{"num_hidden_layers": 19, "hidden_size": 448, "num_attention_heads": 7, "num_key_value_heads": 7, "head_dim": 32, "intermediate_size": 1792, "vocab_size": 32000, "hidden_act": "gelu", "norm": "layernorm", "norm_place": "pre", "norm_eps": 1e-05, "positions": "rope", "rope_theta": 12000.0, "rope_fraction": 0.25, "qk_norm": true, "attn_scale": 0.284, "bias": "all", "tie_word_embeddings": false, "parallel_block": true, "init": "uniform", "init_std_qkv": 0.0155, "init_std_o": 0.0, "init_std_up": 0.0155, "init_std_down": 0.0, "optimizer": "muon_variant", "learning_rate": 0.0082, "lr_mult_down": 1.5, "beta1": 0.93, "lr_head": 0.00545, "warmup_steps": 62, "schedule": "wsd", "decay_fraction": 0.333, "decay_shape": "linear", "final_lr_fraction": 0.02, "batch_tokens": 65536, "max_seq_len": 1024, "doc_mask": true, "train_tokens": 446900000, "max_steps": 6820, "dataset": "wikipedia_en"}
MLP neurons of a small language model. Each row is named by its layer, matrix (up: input weights; down: output weights) and neuron, and shows model dimensions 112-367. Each number is 128 + 24 x the weight over its row's rms, rounded and kept within 0 to 255. Numbers have three digits each.
Before each neuron's rows, "fires on" lists the tokens most often at its 100 highest values on Wikipedia text that the model never trained on.

fires on: "\n"
L5.up1332:117117148138126139150131085120141137107077163130131144127116151184104153094126162111133105086143130149138129081113110127125129116109093127114103134159122118128104151069097156133128151143165104119132138168117121157119165133094179150089104134112122145141179144118148144115115168159148157148163152087121108072121121077136108127143129099123159163098079142157114110161089113146120118103131121178113120136149146160167103117132157146170126142148103133122139103099139129120163149128120160159109126058131090115154115176136122135126140101129136127107121136137160099122149151170096083164090172130138132143108085091108133079134086170172150105122114114132119116133108125121105123090163090146155129123104112165147128143165146126138087175107076124156153125129139173097176120125099106
L5.down1332:138140137130138139151078117119146120110146154129150117145141095125111128141155180116122117136113105127120140075123113148162059076129175126068113114122111112130135068138169153136121134154117138085151145111110106158123185151099146100133111145058128113120124131160113086169134113116127189134151156120131101137153134114110136146127110096144142128087116133124111116104139113166091127133106109151114120132137135096128140114105087128101083136140175136118128142105118121128186129170096175093148151132157059101144144132177126106124116069109163125111110155108146138129162175171116132111090112137102130160125110074158140126148158141130083131150166149128134103146134125109101161117124140084117093086132128150140132127108179132176161154135105151143122151170121161124173114108138130

fires on: "\n", " is"
L5.up1618:122144108146147155173046111135124182147158163105176140164142128149097149121126140138157128103132081152137157103133141142123086130128123133117128118174140125093083124153112134106115107140184155107131141155107131141150121095047133121117112179134108147115152123106132155128079111140127135177119121132131123084108159103121076128133100114084158165129112135118136140101131144098125069134118120150094125136122116136165133137135160100148110141144145143135098117123106133113137190102144144148127121110155079092109148101160115171119171124105119153097143112161106131134135144134095178128118130159145148103119113129124096153144100076090150115076110123166150130134111129168136192085118149120146131154125120131117078166136107125124089154109116110192142095126114121146115103142137120
L5.down1618:158120117127144142098140142108155135143150133126100129157144134166146138119125131156108088127138132129151141117126106157150109100168168158118121151133117150103133121114144142117127130116148125134113153164095100152134128114117095104164085119099129143110089131126115113120117121104158162131111135083144128131083116133163149107136132139103156142096085154129123112157164103099143137167089098125111132133095160134160141125105125111107098079138173113107142151149127110106167105117089096126138102133119074110093113125169143136131136061120139093123126098136164123170145127150084099107108133101172107119152132100133122123126149118117110142112159147121144138097156150133106073084134135071128100098164147101138119094125186170166133170145084178175162190121151139164155136077175138

fires on: ",", " and"
L7.up1505:186135138141120178100103099165125149139116170165158123135122154102144151105142097133151090151078154147077134129129127093117124140094090142128132093139127137093144103122119158101150130141110120111149129108137121142158135152211118128126163137146125098135119134163151117154094131134107118102141121119177116100147116143135093143186147169080120153098143111116158172143154187110094169131170137119083124156092118101128105124139143168129112111160128141119139135136121110150106133145123141131124160139080153076162141163171110143111156114109111132066119142139093179141110147098115069132106140148090104121082119139125143110173141147121110095157143146141154141192190139145125133119108123150102120133091129136103112138157103127161157170149152112122143121102135147129126124152102127
L7.down1505:103130149097103120143142116115167128141155115164126119142166145140102122147131116129134119185157114107136181085110157147092141132068095110176109157133096106125123132109147135166145124051142121112077124122115099144072109099105093195156154107140123169138115124147117111109167097100112121153121150156109117164141091144153085148126168121176102122095130120175135163093131093141159121111124098123111107114187135082105142145138137116145162112094123126133170131122136130136118133093096128115129147146130139131101127155125136120110162171128160120114139170165109107138124108119119133135099124137122148112117141138136092121077089122151184097169128138132146176113098158098136142118122158119117123150159114094142156152160151157093106134093120162090099161118157142172166146127138149

fires on: " with", " and", " who", " which", "g", ","
L7.up1538:113117144137113136135117124134121154066155163106104148123128093105160113095103153172135123141088157135133135137162145115157095131123126164134136127135133166164117121187080136130123087085163154106131127164128112093144113109131118155113119116152125128121139137128096127118106111112102121102144121168116119119133124141166148120155101138107155098114093176140171109117141122126125107137115144123123106155155179144122125130115144110095143098120076110128139168137126142097148141134120148125097109135108098127108129138157100183109086169108114183133147132100151104143148086150111128150128128117180078114098134130105133155129121162137119175103150138078103124123125111134112137112106122116149134102131175148092102152117099081110153095134155137151133112102148103080068106184130161
L7.down1538:166172157136144120191165148114121121136102110101131089088119140146144097162132125115152136138152098122093175164108072118148137132108098119140103157172143109079154115163108082099080169139175110110113137137136132140145161108137108102103101081118131132119153134151143127127148119189139191136089138182118119161111117101117157106109127130089086158130179130115122101137145191145161091096135148130098153121103100148121113079157172141142116115103135131115132122115091143154171161131092133116141090125098151125120111116137137174138142143076163127132128075114139157145128113112113121103102144141133110094154106107131147126126135137127116157156090101156116151113118122135133147151119151118133095115137114086122102147147139131150117124094109081156086117146109127138139122124126137

fires on: "-", " and", ","
L5.up1386:114137139113139137133097144121092140155093124103118172160093142089129154065151149109159116148107126070083115133131155115122136121166117137145134158109129133144100159134141140104139137169108085132155148113117101142160129087129112098133134117182099110143129156147139106142117156146086105138121130154130133148136165094161107148129109116149117140141124094112146142095111105097114145128116154125171129116163144155118090093117105085152162177154132103140095146111124129131111079141143159155090115143125134116105112115107125153151153120108121157138142142104099110127122116139154116118103119131159131099122117118172188084102103101126133152119125161131127106162158130132140139124128148127096091129164081141152118147130137139099156100090092100123128121119137152124119139120090121
L5.down1386:164121106102088128148139156163141090090085105126168092145128147132152138095140092157123118129122128144103119108141144149128108104063117128122136110172105083109147148127145096121139160095140158165165110161159085156141124137105114140167123103155130140119126122116096141150127132112139143085116120108111150130158096163176102188121141117145123151166116142115133103107151156088137126140119117127117129080130122144092138120141116126128134119107113141150160093191152122137136150106132113124133115115167152154171117083112142133137140103135120100158100099106141094141115130129169139143144089124127191110103134157095137115151167104086087121091111108142117154116155149137140070157145143127130129113125115113138177141123073125166118129091138120163151108158096125160121107110123105

fires on: " |", " \"", " not", " 0;", " ("
L15.up1110:125103130120116120093156115100164155143099129196115113123192081100076078136135112121116102124155149117092136092138109096097151118145144107130123148110120163138092094125141087150159118122097160135103184142136118101144132109113111132098126123146121098126167125112106090108168138137142122123093137101150142107135129166104135080155145164121147131115095137147102159127134092127125157111147142150124105135153135113181110173133142128128125144150132173110111145126124172136125123151139096120176179126102167167175132119102114107099114122146121096152178128169115109127152083090103086141126145129113152117132119107147142104118116168114136150158120071116146110097097153134151129114156155134097135106102140197094190113095125106157112128082101100116125132085123160107166128091135151
L15.down1110:152154094125165111138119109174132153117110117109074121102120145121135117143138156155133078118127152123163098126081100125134128181142108132109151104137152137107151108137160118120144180178145139116113163154147129133106140127149145161148136151071094133145148133129117098117116153131125118140152136155152079095136140115165109122141120189134096090203149175163119099130132111135139114130117124082135144158115137127197145167147139131123140149146115176129133165137146115117126128128139096091123107128082152139173106137112101146159125147151133151152160166103140125130113152088159095140165129050105106094136106158107129140106137134110115115145125152117192098136154115150090095126145143104121118183079105150158149145090119098102098131152163117120130127126133090162087126137103134

fires on: " the", ";", "s", " C", " its", ")"
L15.up960:122155097106090121188158145128148120164075106138169101109128145100084178137094148069087206118131131148141132168137137158124135078110189157155145128166147133142160130129149131087125184082156113137152097102098158144127149096158144153100127086137124122140104110179141082150137084155131157164159124111115114117084097079157116106140148091146153135121068143175133123112129173110146119143121151134136107113137144130124112113154131113173102082119123127180103130116136133096174085108172157165139112124119104138118185165137140129129153125173104103125111117108119094115116113118110157111133114132084113158103117110095104139113110114091141136115177117143125071155144107123112107122135113149130092150157125131146161134146141139140135120117132112128113110109147114096106131139121136
L15.down960:142180129151110081129153117148163125146119149117099105140119135090144137088108150099118164160111166136158120144148083124156105117091149120126137152123110154143128124091111135133113111150092125174129118089110114196121118098128146158095145105133121156137152087145133128119156092085126131121155108171110133104180180098127147122121172127155136124103192120133125155119091103113110155119111163110092113165133129072122113161176108110140122127057117094137128158161089123142152094112133157126138072144154120162122130131181138147151132093111181103118116156114144108093112118120132129116127112127107128144160108095184096140119128104146178070109118148119152104131118150138080144169100086125134141142164165116149154147129107099118140107143177163117123113136150121077100116126111185

fires on: " |", " County", " 0", " Party", " Women"
L5.up1028:156094107131126159100110142147120142146107158149189115110124087109101137106091128122130101183107106152148119083103135123150072093141132165152133102174111102094134128169151123101119141127085152115121130162148135118130125138137119117117174163108156179146103153067118135132130081140154160123141139148121141151130166139157129132130129169103112168102144139159116095152130124128168164119139110151061144193122172113160138155134143081137152082108136141106113165147114131131165098151138114131109125142125100136151143115133128170152118108097121145088144143111118143136101118143183155157105118123112126149169108113128104113127148139121131157161143121136118129135182141128105096183109149129124158120107143118158122161166075077118191137120141126097139114115139112108153108115138154
L5.down1028:157126126153149161103093088138068143122121140139111147127128140105118158136073157143137116092126130106145136142115121139078114173176163145126095136171124135089128114127165093153158093115116109134122112150104134168118170122184080119102106094148139144128182162114145161136106102135143144106164132117149145122137136158136110127170130125140117102125134172164115101105120120118136117127133095089140135165094119111121100175105108141125138097154119109083150105139128129131113173124103155122122152159160121146139098126107141153074144127119140084160119148116143136119135168130157141150109086149075141109103105104160147136110153109111139132147148165120089098099156073134133118137080157109141066130163139133146110167125125178131130141105139117135114134091130100117111099092183086

fires on: " |", "nor"
L5.up723:116140077134132123119133143173116123130160098139130157104136110159144166168110152152117110148108153178150149164145159129139125122143093119118174136184139119127141085139176118114133075121127130106144160135155135106121152122114178097087118135108123151108130113148122133136118088119155124119103139171120132149149124123147097122101141138148109172144135117126094123125115114158132108113128132153138141136086155147120140129146099122109144135104099094137138102131110132101133121138156108108142127118128152173149131117136141152086147126101139128201154138107114094090151172109125107112153114191129151140120095153127112085096172176115132123109124151121124121117147132144117063166138142133156119084126180173115148147135147126089172134167157115138124110138175109122113155075119150
L5.down723:147112136158119108124071124144169121136108125124142121164155137138175130090124135144106110135122128142088118100082170136138116109168175127119133115143135134129141127105168130114100128126136118130116105102133134129112171108139122139133158115089104122087147113089170117126138160133151119095135105137125107122130109116134099083161101134116100102121115151137128137142169130188097107130128157142136110120135111132119080130104123118117131130106111168115140097143119144118174112097100097113166100145103140169121108076101184124093195133125155140138109125096124114113125148155102114101132148161137126115134132158081152153084101143153172161164130116193135128118086159104150154084123123146151157085110159137132162107105124166097106142141086101141125100126131134130129149099118129

fires on: "\n", " |", " and", ",", ";"
L7.up101:088100162163154151106102147110137143144138087154124163181128149099135149129135126143164096115143167157115150145113149155117099139075109117143143116097137113133134129161070143138156115139144140148180146133144113141137117124138141157145131129136155107116128100149138155148137146175138155156137143165160125129151110143143150147136117167112163168118119127086158049152150151170150113122160158142091090119123132143132138092094170077119129148084131137113122113119131090143121136150162109131160141094110143113122106124136129158124140103170117168118120108140145109137117150145120102111116069127164148095107188123130145139172101133145141168175115132153145099120119130134098091147118090129102100158075138107115122156094074103122154110156123134140126111117098138116143154160098142
L7.down101:153150117136110110102155143151200178114139102087112110094146127154138147143132130157129119125112114097109141089149119134164121155090133128144092124151115119128130071143127165127138141077102127104127120134078108147107110120112094169142129099133153199110131165123126101106132096117145080154111135125129145149120105128144124100154126134135163118141100104157148110116142125120117184138156092146125082141174111150141112187161143156151107134120091131090148175136148149127111137137134091140127170147160149147111113139148130144180137163076105160136114116120089116141143087134104121107138139146123145124146138166139083128084122129126163139091097135122129132117134109117175173135145148162101148109124138180144132111147176128128109108080141110128127128098123122170097129158105109

fires on: ","
L7.up32:107115150147101140147120087084113118093148130138154102133150116143114126135151127125109150144143163127148104140117121125122088192116130155113143153117138168125096117120126136115127131130136111118168121121151107168127134141117149143143179136175141065127109124115138134118110147134143136114116108143117122098123141122125136126118146125148116203121097126133128141107090143164130114151119166122160117177119116138157104130116139110130110162156201194097147149118121122134068124088177098138138129116179157101108107089081178116150137152104137071131132123102136120119117141117100134112136107112097130113130129141167176135153164139072073139149096098120119153158144136103173098160117112156144100073122159098108126149121134136088088123120132153097144140127139087184115116120142170
L7.down32:119133122167142126123111090078116130101131129126128190108103126158127141107116145169128103127113143139084095127135104098128154130075132168106138146159157126157145149138132113151148139155101128097144118148158140075161165156141142115125108165173158119148097163136150123131148155113163103137116185108110141126165111149128132134115089146103114112144160144173112121151133113114175129119133117127110141118125114151153100134197131121141104109148129107174176115116121096094153095154154154148136126107105100155158133132141132144102141092137084115110076137108098103141153124143103100118168104079124138119094121133128166130132109162127139138078090162170139150145127136115131130152083151149144130104099170058103120103132070159173126121132132107135167091136121103137136155086125163

fires on: " and", ",", " or"
L7.up895:177149102090120138111104131115121128107097122159146153115158102148127132167114160153109106131102181118072119105134123150127130134094127108160120154178137142114110105122151120147104158168132094119155132157188096103175111105098190123113108085150128128146135151168116124122191172154130156124173130154157121111132132092157108126145125102100190103149110111131074134156112100128076091126110160106163107088143149178112113103156124109096120137127107137092133093100179109154124109153143134151144122115131114106129104106134089170136120135137133108143162141148120108132107133128158085131123120115144141113143090141171178126126133141065167152143119121154167145148137109122151148114125111140088118138134143105118135128117140156102125134109126128162125131102100101139169142142140103
L7.down895:084122184139145122114098101126108120127118116091136166147137118090113128135164096123116117101114111152088110142150117150145149081098118124161116088159116136156163166142112089112125172092130129129174112152145150164131130119144100105126157147160156153115127170155127106124159129081145118129134152094107135095124128142175126144152108105123134128130110101142124166150116143125185130147090122078115142063133138126130122115110134144128162165129128121144135126133108142116087147135105149072129166130093121199141108122103133091102135097122090112116103108104091089144130098142154166139136086081122136082155132108107144134168093142094129161096100111129179124162103134134124111113105186132161145140111156114146143107116136125149103128112122130121134090095110077158114150136107144

fires on: " and", " other", ",", " time"
L7.up283:140127139113172112136104134120126098111119190127137092100158096130123112119127123126099111125141123108127070118139123140144147131126127158146122107139139157099106137162113124109129150097130093125179102118122134116110129146080181085122160114129110119138144175156130101100139114158124140074131104089101138179139109127088116126136109092110152086121105094144115146114129134110131099140089112103132111085114151146116204146123116112150159156111141112138138120124154115099129132154156110143089109120137097120136103103128141144192135178130170139133157135090139060113108142143111127164132121142125133148141165120152173076133110137122121127114138110142152108165173128102115140127100123173090111165104104113118093128130162121132120159133126162135141147164142099149151162148145127
L7.down283:109073145131147155176119165142110099094133098114157155135113150139119139149157107126168115137076113177137130110157157176148119099074114102131114122116114139153119163142120140158122162116117119102112106140158095122153149105147110134137083145185125136136182135136110132152114141121091105126114155137135139162126143122126111152125113157141126144130132119140127123139115069126112167119123107149142110125110109116111156117107151113150117114090121137209141116158111114135099084126145103073122147087107155148138121109184174139140157089180127130117115119113130110122134098097095125126141146132152081109094086132149121100121091160130132111112101175129090120144093156161107163109126111068129127099156128141107112119123169126141155086164124134152132108160097112123139113156127125

fires on: " |", ";", "\n", " ", "-", "N"
L15.up1051:084100129147148153099104087140112133136172144119132108142134167132100134144106131108121102098085152135106134070158146156097148138104087103116132152167151161149137105123121135099133142162159128148129118140157142155113148140128142143177139104133118175146173139186156143155127078180093122173108119111133170131111167148124139131118105120118103110162140140117121127130130114124128131155134158143148075142140110123091134108174152104071112153132107114161092130139136106145135103143096076153153118129150140159176117134098107141149154113141118121176101146145183097131121162131130126100159143105102101158116193134137158133128178151137132150157128123114120113111134139087097136127129160087143153084152096100073118133112104096102087156144100125106154133116092126154128141131149165
L15.down1051:119096148137155120119108116149150123155126136159138141153114135097117116152086144092097138150136117151147111140182124045135112094201123120083141124152138129121155114144170084130118141149158134128106119135154146158135165136152139139181157132090098140119104118120145121097107156087131170102103136133142136118125121143147142146137151097148121119113119183165109126093118065126109141175122139105114096198135107143114119161100133196152105099152130136152110145121124101148149122140128130105115130093165141125115154160103138155110150160111122110119143128127121128138117127158134153157134125166124088143105111102126151130135139136104124102120104175102165135137105137152139101116159142154108133145125081092104147134150164124149136150097135136148120130111154153123150118107186081

fires on: " of", " &", "–", " and"
L5.up769:131137132090116079138122149161113128103081098120152132151124138114121143139099111133132164138144120153108104126130080129126133100134125117143142135106134120145148137114117132109153081128095139155104055134195135167127144136147159136107135112124135097116136130156115129139124131111148155119102140147085122202135130141161127121164092118146135127168065084149148145113139105147097128135133146113112142108133154115125157118095168149124159154158080122123097122143116148126114121160103118110102105166135105128120126103146152120144082119151104164138128101137109123114108104116144050180130146113138156092106115098162157167148113132072127125133150123158105078132134121144162130135149115104095142113161152115128156170137163187121148094111152138139126125132135099118137118131127139
L5.down769:115149120139117163104082137141155095114121152127162120078129137111142125110140160110146148138147104158134142091114109114129143120112148104097153152141135101157111161092127150116121154148156151135108096141146140146154107072125127108131144054093105177137129180107142106156116139123167137148133099132143130136105131159143139144087142094129119141141122136166148127111158094087105145145126116158186139137140119150127103128134142162151137163155120141093124127162160145163142180097126107108176107155126113176075126141106097127097119117121149131129089129113137131097138151126179104098115124140088122111142077119133134123142112083133085130124080129105159118153145120089155141182119126118109157119142117144141143130127207134114153121104134087142100120131119120106107127157159163

fires on: " \"", " (", "'", "/", "\n"
L15.up913:147124111088115111108116116175167158105111171142105148094123119132099123149143118071124124113103150144165109120138101083113151129132109086112111115101114116125112128127133126121126118113099160117111154131162132131118183155166126132097140144121106101095114085129174154131183130095120120120141115141132112145082125121122181151093129120106126128179147167156158132135164120107142177171157126089140100116117096107143115168150097111180110149145134129133162096094116113112150120122128106108142087092195116126141098135120088112143151111128126144169138103140125132085079153102086118147101113100117160111150123120164138149092162149127123118153116152162121096124088120095143137098137119151171142154128112121145129062140105108120148146079135106118114152109164151112133136139113137
L15.down913:113101136136137119162104154135153179145180159117146129092146147132145136145115142107147100139111142148140123118136128101156160095092168157107095133089158097124137133137136151134144123150148113148107212119138125147131140122134158152090144126151105133094140129144131113121139136139118098134166144165128091123143108116137095154112154122110065136208097128122133115090137127125152113107124119100119144136182127149177133157113132130127123141156142132135167160090127145068179124168099159130152114099114151163180131127110122142113165144132153120152121117105117181114131176133123164105139143131138088155093110104118153131110088135105120105122104163135138104124151096133097089141120131148087104126147160084152138117140128130119136114108142116116160116105124138141121127143140129

fires on: ",", " May", " 14,", " 18,", " 23,"
L5.up1030:135148128115160164151113112173123121128132124141156092136146120126099139148109208161084072146109164133135139135141127124151148105151152154121173138148166154133149144121159121150115145087148111083176120136180095102189120098097148139117101103134156068083132109121146154096153132123123087143157117124117079112161115108151112126155159113145105143109118114129117128123101144133154146137156126138151160099112139126138108111150153102082117116117126096129150095150138154157094114123099129084099124168148149142112123127160125146131095138130112135148103163141124132130125154112138097151132164102085123144124098075165131155123120200085083099140160134181122120120090077142090117104111107109161118151111117107128090122118193117118168160084124130185147118080139132110162148089132116
L5.down1030:116138148134141150104125126142150095140096121160124143128119135174077143134132146146122113135102149097126099160125098090129150151139178128112109093152149106150111134125160152108118161124115120117184092118159117133149166143157117098173145161111119130104111127121084129106149137110147139145138134143148109099124135145164117126091134157141100117108096121119094129107146132114167166137067085117134169077113098136127094148138129104097114141113140150129156096127126111187151152103126135117108118108106135126105175109150184152139173126124097120153112146133122131178108141144162099121122110101115141117112124154133178119116066147070083136112125127142105106112190125139161125125109124140140166123091119140102131122080127170137136108112069099101120129159127118126126188082125112

fires on: " the", "s", " and", " amid", " following"
L15.up520:139141102149134145143141177129145147129101112100141131097092099096151114146103102110127123123126147121115078174105148136112156161068147101175132092145148136113140108118140203121124110136140110131125105161112169181114106135172146156142087155144115122088122084131125181144108090099147128077148138104110170118093130095130168140096096144120145118091112131166077106155157138133123131109120133113141110139112142103087136135146140141144139134115143077097141124089124124102129104124113117171138123131119119120109122101144151134120162124139154113172108108126184103111113162152070155142117122095125115127152112152078142163136098120135135096073169107110087129108085123111133114110118109093138120131111133137182150118139142142089082125106108126159145068096101102093139117111164118
L15.down520:120097111144096117142145116153114110143142135093115139136156124134113186114123107167111128139190149105139126126137130111163153134094110111141115153107158173139128141118174150150138112153184142174115126104138113199134120119120119120132154105133196149161113161168149110107147167136124106159156114105148131177151127123128117140106129120138138149121072119117121154167116141107130108146104127120124111126149149145096129084132097173138125130101122107103150160106135112142136145130131135143167110101136127151135138139150121100117152113163136136086125183146158129125149096144162139118146140128145116134147111124147077108128111148116154142158127166114158116118153134132135098109110114087107143126102113126153114116142102135146189127188170128128147121160117154092150139133124120

fires on: "s", " His", "His", " the", "The", " his"
L7.up1235:131141137106137126138120114123106095140097127119142111116166106127156111141085125097125136133101129153100162103120161191157123155091142145113130148157111105136122142089113138165154115145107103112145112133103148154143141144138144189125117149103134135106134139098148093134106173084104129091129144121110129139187147113143093129150144129129114127151138157159092110183133130140147108146139163124155120135158116090129148124117109133116145142164131167138109128091177122122169097159104151087127138117101109127141097110151118120090148126130143135148126139115079098139124164118107159183136117072145142115119110122140104115167098097099117163107107132115172139117105121111128096086043096128158131125146094090131189157101147121178099087106142127116145168098122106099149150131093109
L7.down1235:141105158120086164167152119158102147112111133129132115142102123157124176150128123113136103162115110113124123149153127144149111129008147128145121156134088107127131151110154122128105117102112119135119078088108079149105139152106150157115097108140112179136142123129130188122125176114128070126146098096140167164128095147107122137141100121105130126152160178109136121083133135106173149140118113118122087136099156128109132143129121117131128117163102149150136129093128131149120131134159140166118127146112133121159126146118126118105120121155075110137130158150121125099114079148122121130107103129116091127184138108134075125126069095141152134152117098113131106142164158142158113141120130144097172163117092122083147139135151104109137140181064142135100129130087136036100121114144127

fires on: " ", " |", "-", "d"
L15.up1275:104104149107142097114096122131124114136122137130140134124121164148117080125120117150082089159121126102142130121139166135142139112115173114160126145179115161109148131128106135149123091143146109102136102148147093162196109131158163119138140171117096112180167118125128154137144104172139147139074117148133105152144139053122141156135132107113122141117098149157153147124099108124106107133153104116140093081140106158110178129095133145111134130139133089151127133152160117137147127127134151118116128151136153155135104142096122090171147084136114126103137115143132130147110121170130115100164090104100087146160174131159154159111131111095123151171111138121148113118108133106143113077113102103180083131130111145117153102126125115093170114139155153160150122148119133148118136086087168
L15.down1275:100130167114151106111123147143109176146118100140141141167111142152075133148105127112074147180144155146135131104129156138114117135210131099135113159173165143125115143179095153082138095105098170123150105112151139098183173131123136133168136140106108114149151146134136114151111118136111124120101112146142152147105110125147150133104150128134189097148110160121139114134159118100107107145131114115131096135096124115125170126140156131130131160071158108141176094120129112151139124121123165085145120160125141109098142144121115116160141128155138136128148137122129173146105157150164083129138116149157051125158116132116134151141102135108110155178154114138148104145167124129142144099108135122128141159131112178123141111138153112146096112085100112128110121143136117158123113104131162

fires on: " with", " and", " alongside", " &"
L5.up18:130163125114164089127118126131112136160102106117135156117129110140119123079162142157126146129150124136138110111126114167139121111133077102114158086144099151106140156182125126086096081118115123160149111141149122165135175115151112156111087173137107137143103095126107143142063132148137124161136143127118134187146127082187151126148119143111175099134165149123135152113124099136129132119143107112109139167154121135092128084080124094119139132108155142160127161094096125142153137149119147108115105102133148115089121161115124136114102119157134118140087152134100157138140137146104142175109107140108115103151120105125142129161148146140154141126155131131128119108116135110150144093121116097134105109144121122120132128133107168054134089100110119179125149149129132101140151130122109
L5.down18:123149187136153131124126102137195091148130107124152120140154145133131159144165122155117143154143141173092086107120125139117138140114114169098146120186086165116096180136145047070160109107138144085148115119166140165104159121128136113132137112127166122148125130118106121099185159134152131148111054129115176152113137097109145100130150114095098128150140123147144153115147107136145113103170107106143152124096140115146123110122156134104137128136146117108135179124108130111128144128114133148129133154125130199131134142105123103135089122122147136142136114123145135129118203102132092139150131117127109160144131106120190128106152093105087105119128097145156104106095148133135158102104127107098113097167146122110102146156134144145169126088150089152097098148116090112160109140118116

fires on: " a", " the", "'", "the", "s", " his"
L15.up1670:150120133117150115117153153128122121140127122194108142122115098177102148154089131082105137152122145143101098137125109118084082145091156124151132140122153177091163153122115140110142119128130125104096106158119140159080110130135105159121085100130104096128150089155094124127114138140102125122156172127184142090132101127129116174170125146148137156154105112162134126121117145109154111115144152176146101141175108155134147112151120085095139101140115171097124141055117130124161071157134150144162149086148162095153150187149123144139128150156137142136096134153110144149127115135122153157128140128108113121111114113083103138166098132101122177116143115095150108127142136122123125142097100117098132097127108138117154175117166175139143131125194129108149108111101116113097162132116101
L15.down1670:161113126105164119145112114140122125126127115112147163135100139183139131115078107135132160155145087092131152090158151165146144101120106142155128157107154171098155144128138130132132137135127131105119121115119139235112143132145158127117152115125132126146125176098140146110104109162137126166135102123140163149132169126136130132171125167162130116094133161090098120117123131148132140118137164091113125110187170139147092129160140155128122134125100100119099127079105158110119184115185123109135138134131122104162136088115138088136145168146107122101152127154138107116119120140139143128158122128158097076151090139110085143117092154160098091139107138107093108137118111114107138135117131117142119176135133115148137088158189116124142081135118133117090173131161160118114099101124160

fires on: " |", ";"
L7.up1258:121089086106118140124113095137092118171108159149112121084141136096099168114093183084138158164113142120121156126114152082165121149127137103096194127173143086110128145138128145087108111161098138108114124110123119097145110158125167141128156151132126141115122126170161101109172097138155151167094138116098142148141121158132110131105082165144075147118156149152151102131121160142142105139154103124096137138163157139115152126159102118153148131102145123090135195118132138120098112115108143111098137112121133125145118109129125148128138098095118122126095102162068129131092158110144118162086106093107091099156114101149124094136116145145098114100165145153096134086158132123133133101134113128146097093142121115155135169124101127104106154143128140095111178144103138163149115112131152
L7.down1258:129105120114117140151131108090146101149149150135119113126145143107187144100099142120118104137114136131092100109106137121101124128151142167124081121162142157109105107108143071161121112102139140152141096128149120150112141165122094120134104107119156111138152094128109133126142101116132134113132105121155151121128134148135105126176116126111121066117148115132110144096150132170110152095147145115116130161143136094115127161121117140159174191134123132119103126148153142115132126129120126113163093123112126136111115069103177110089121152116169157151119134135106160133101149148119155114109168152129171100128068160086172130097139088128160164118136132102116115162128130111137141089111110152155171090113136114157135166096109141105113155113054125117140128129174184114120112139150123

fires on: ",", " |", "\n", "==", " and"
L7.up986:163110147131104131120104138143182124141163142145135114107138160137129132097115119170131166150117130134138143138143176130143152081063098130145115089081114101138155124127124100118155109151123105114100170116125110130119122107160142097140137162169180099152129126148142098122162108102156155132122133178124162135139139138164143165114146163120155157130119090105148137146088118160131133119163147183164146156141152109167172125133086134119138113110089174117139103181141099103139126120121135151132133161091123126110097153146148104155122108095149107151117132133116156129121127171109093153093122128115111137118110142124123093192108121117120137153151164105109101072162141100150088135140128132134111136090144115105137113136112127146136108153144122157152142122138134136104159149142126
L7.down986:125091106143144133119135098111148139138113130114118103151160183080123137160172155121131119141129127085109148164149165173122105150027096126137124121130124164121105097124129161129131145109157144148115112098103168205162135135114079124177108122096120143116098146145141127138113114136113097102149137169117153131145125176124118126129099096159144130088130115150143141145130132159131154111131112184153121133129133138122137103115156124156106133113131150122164124171127150148105088143110157122128127174123100133159121117141134174128115132118145109061114139155133145109176121173145148137104173134127123122155092146116147078103132120125117089134095124133105131137145169118173128141146124117135147123147094152122136179147116133151119129143129098117130092128093106136087147110155132

fires on: " (", "-", "T", " \"", "\n"
L15.up498:133129078141124127100118090124140149128162139116123161138144105150150117131141118124073129126111141157111123143136115139115119177160116117115102119107126157079097122136088112142143078122147137167127146126156117148141096135138079163136134139146140099102117107094143122148195149115150116105110160146154158123099127136134111171108134113117118121136142111114141102095108116123142116150140131135131102082109106126156187116152108125125148150108153112124127148122176111107124130135109153131111152171059132102111130153093125149141151118129145165120123068136111141102124109104127108131148123133130141138132118138100114107133151103083146134129122117141107112084136107145108136166134156124117155112095150161157139127096167196130154114156123133131153150150085100168099156103106110
L15.down498:161130106108119135111115100121134074136122115139121153143173138132118132138108158121134144163130139116169106166098106164108154143134090125132112170142139126133128146125104099119134149103180132115141212155156115117107159098184130163115095126136120154047147153143156120122140097138083129139117127152169158133156114127104123155117106094155116109130097155156110153101141099138127170146105149116153126126123133099141156157100135148106086126134140120149124164119152172113134146097156107093123101119163140116119160117123155144156161135119184145170098126099128156149124081153140114142148137111113106145144096153139151126137111135125117131101136114141138091144091162107148157085124087115127128187111125101138139136147121101140077117156130119119137118140093109125106143143107153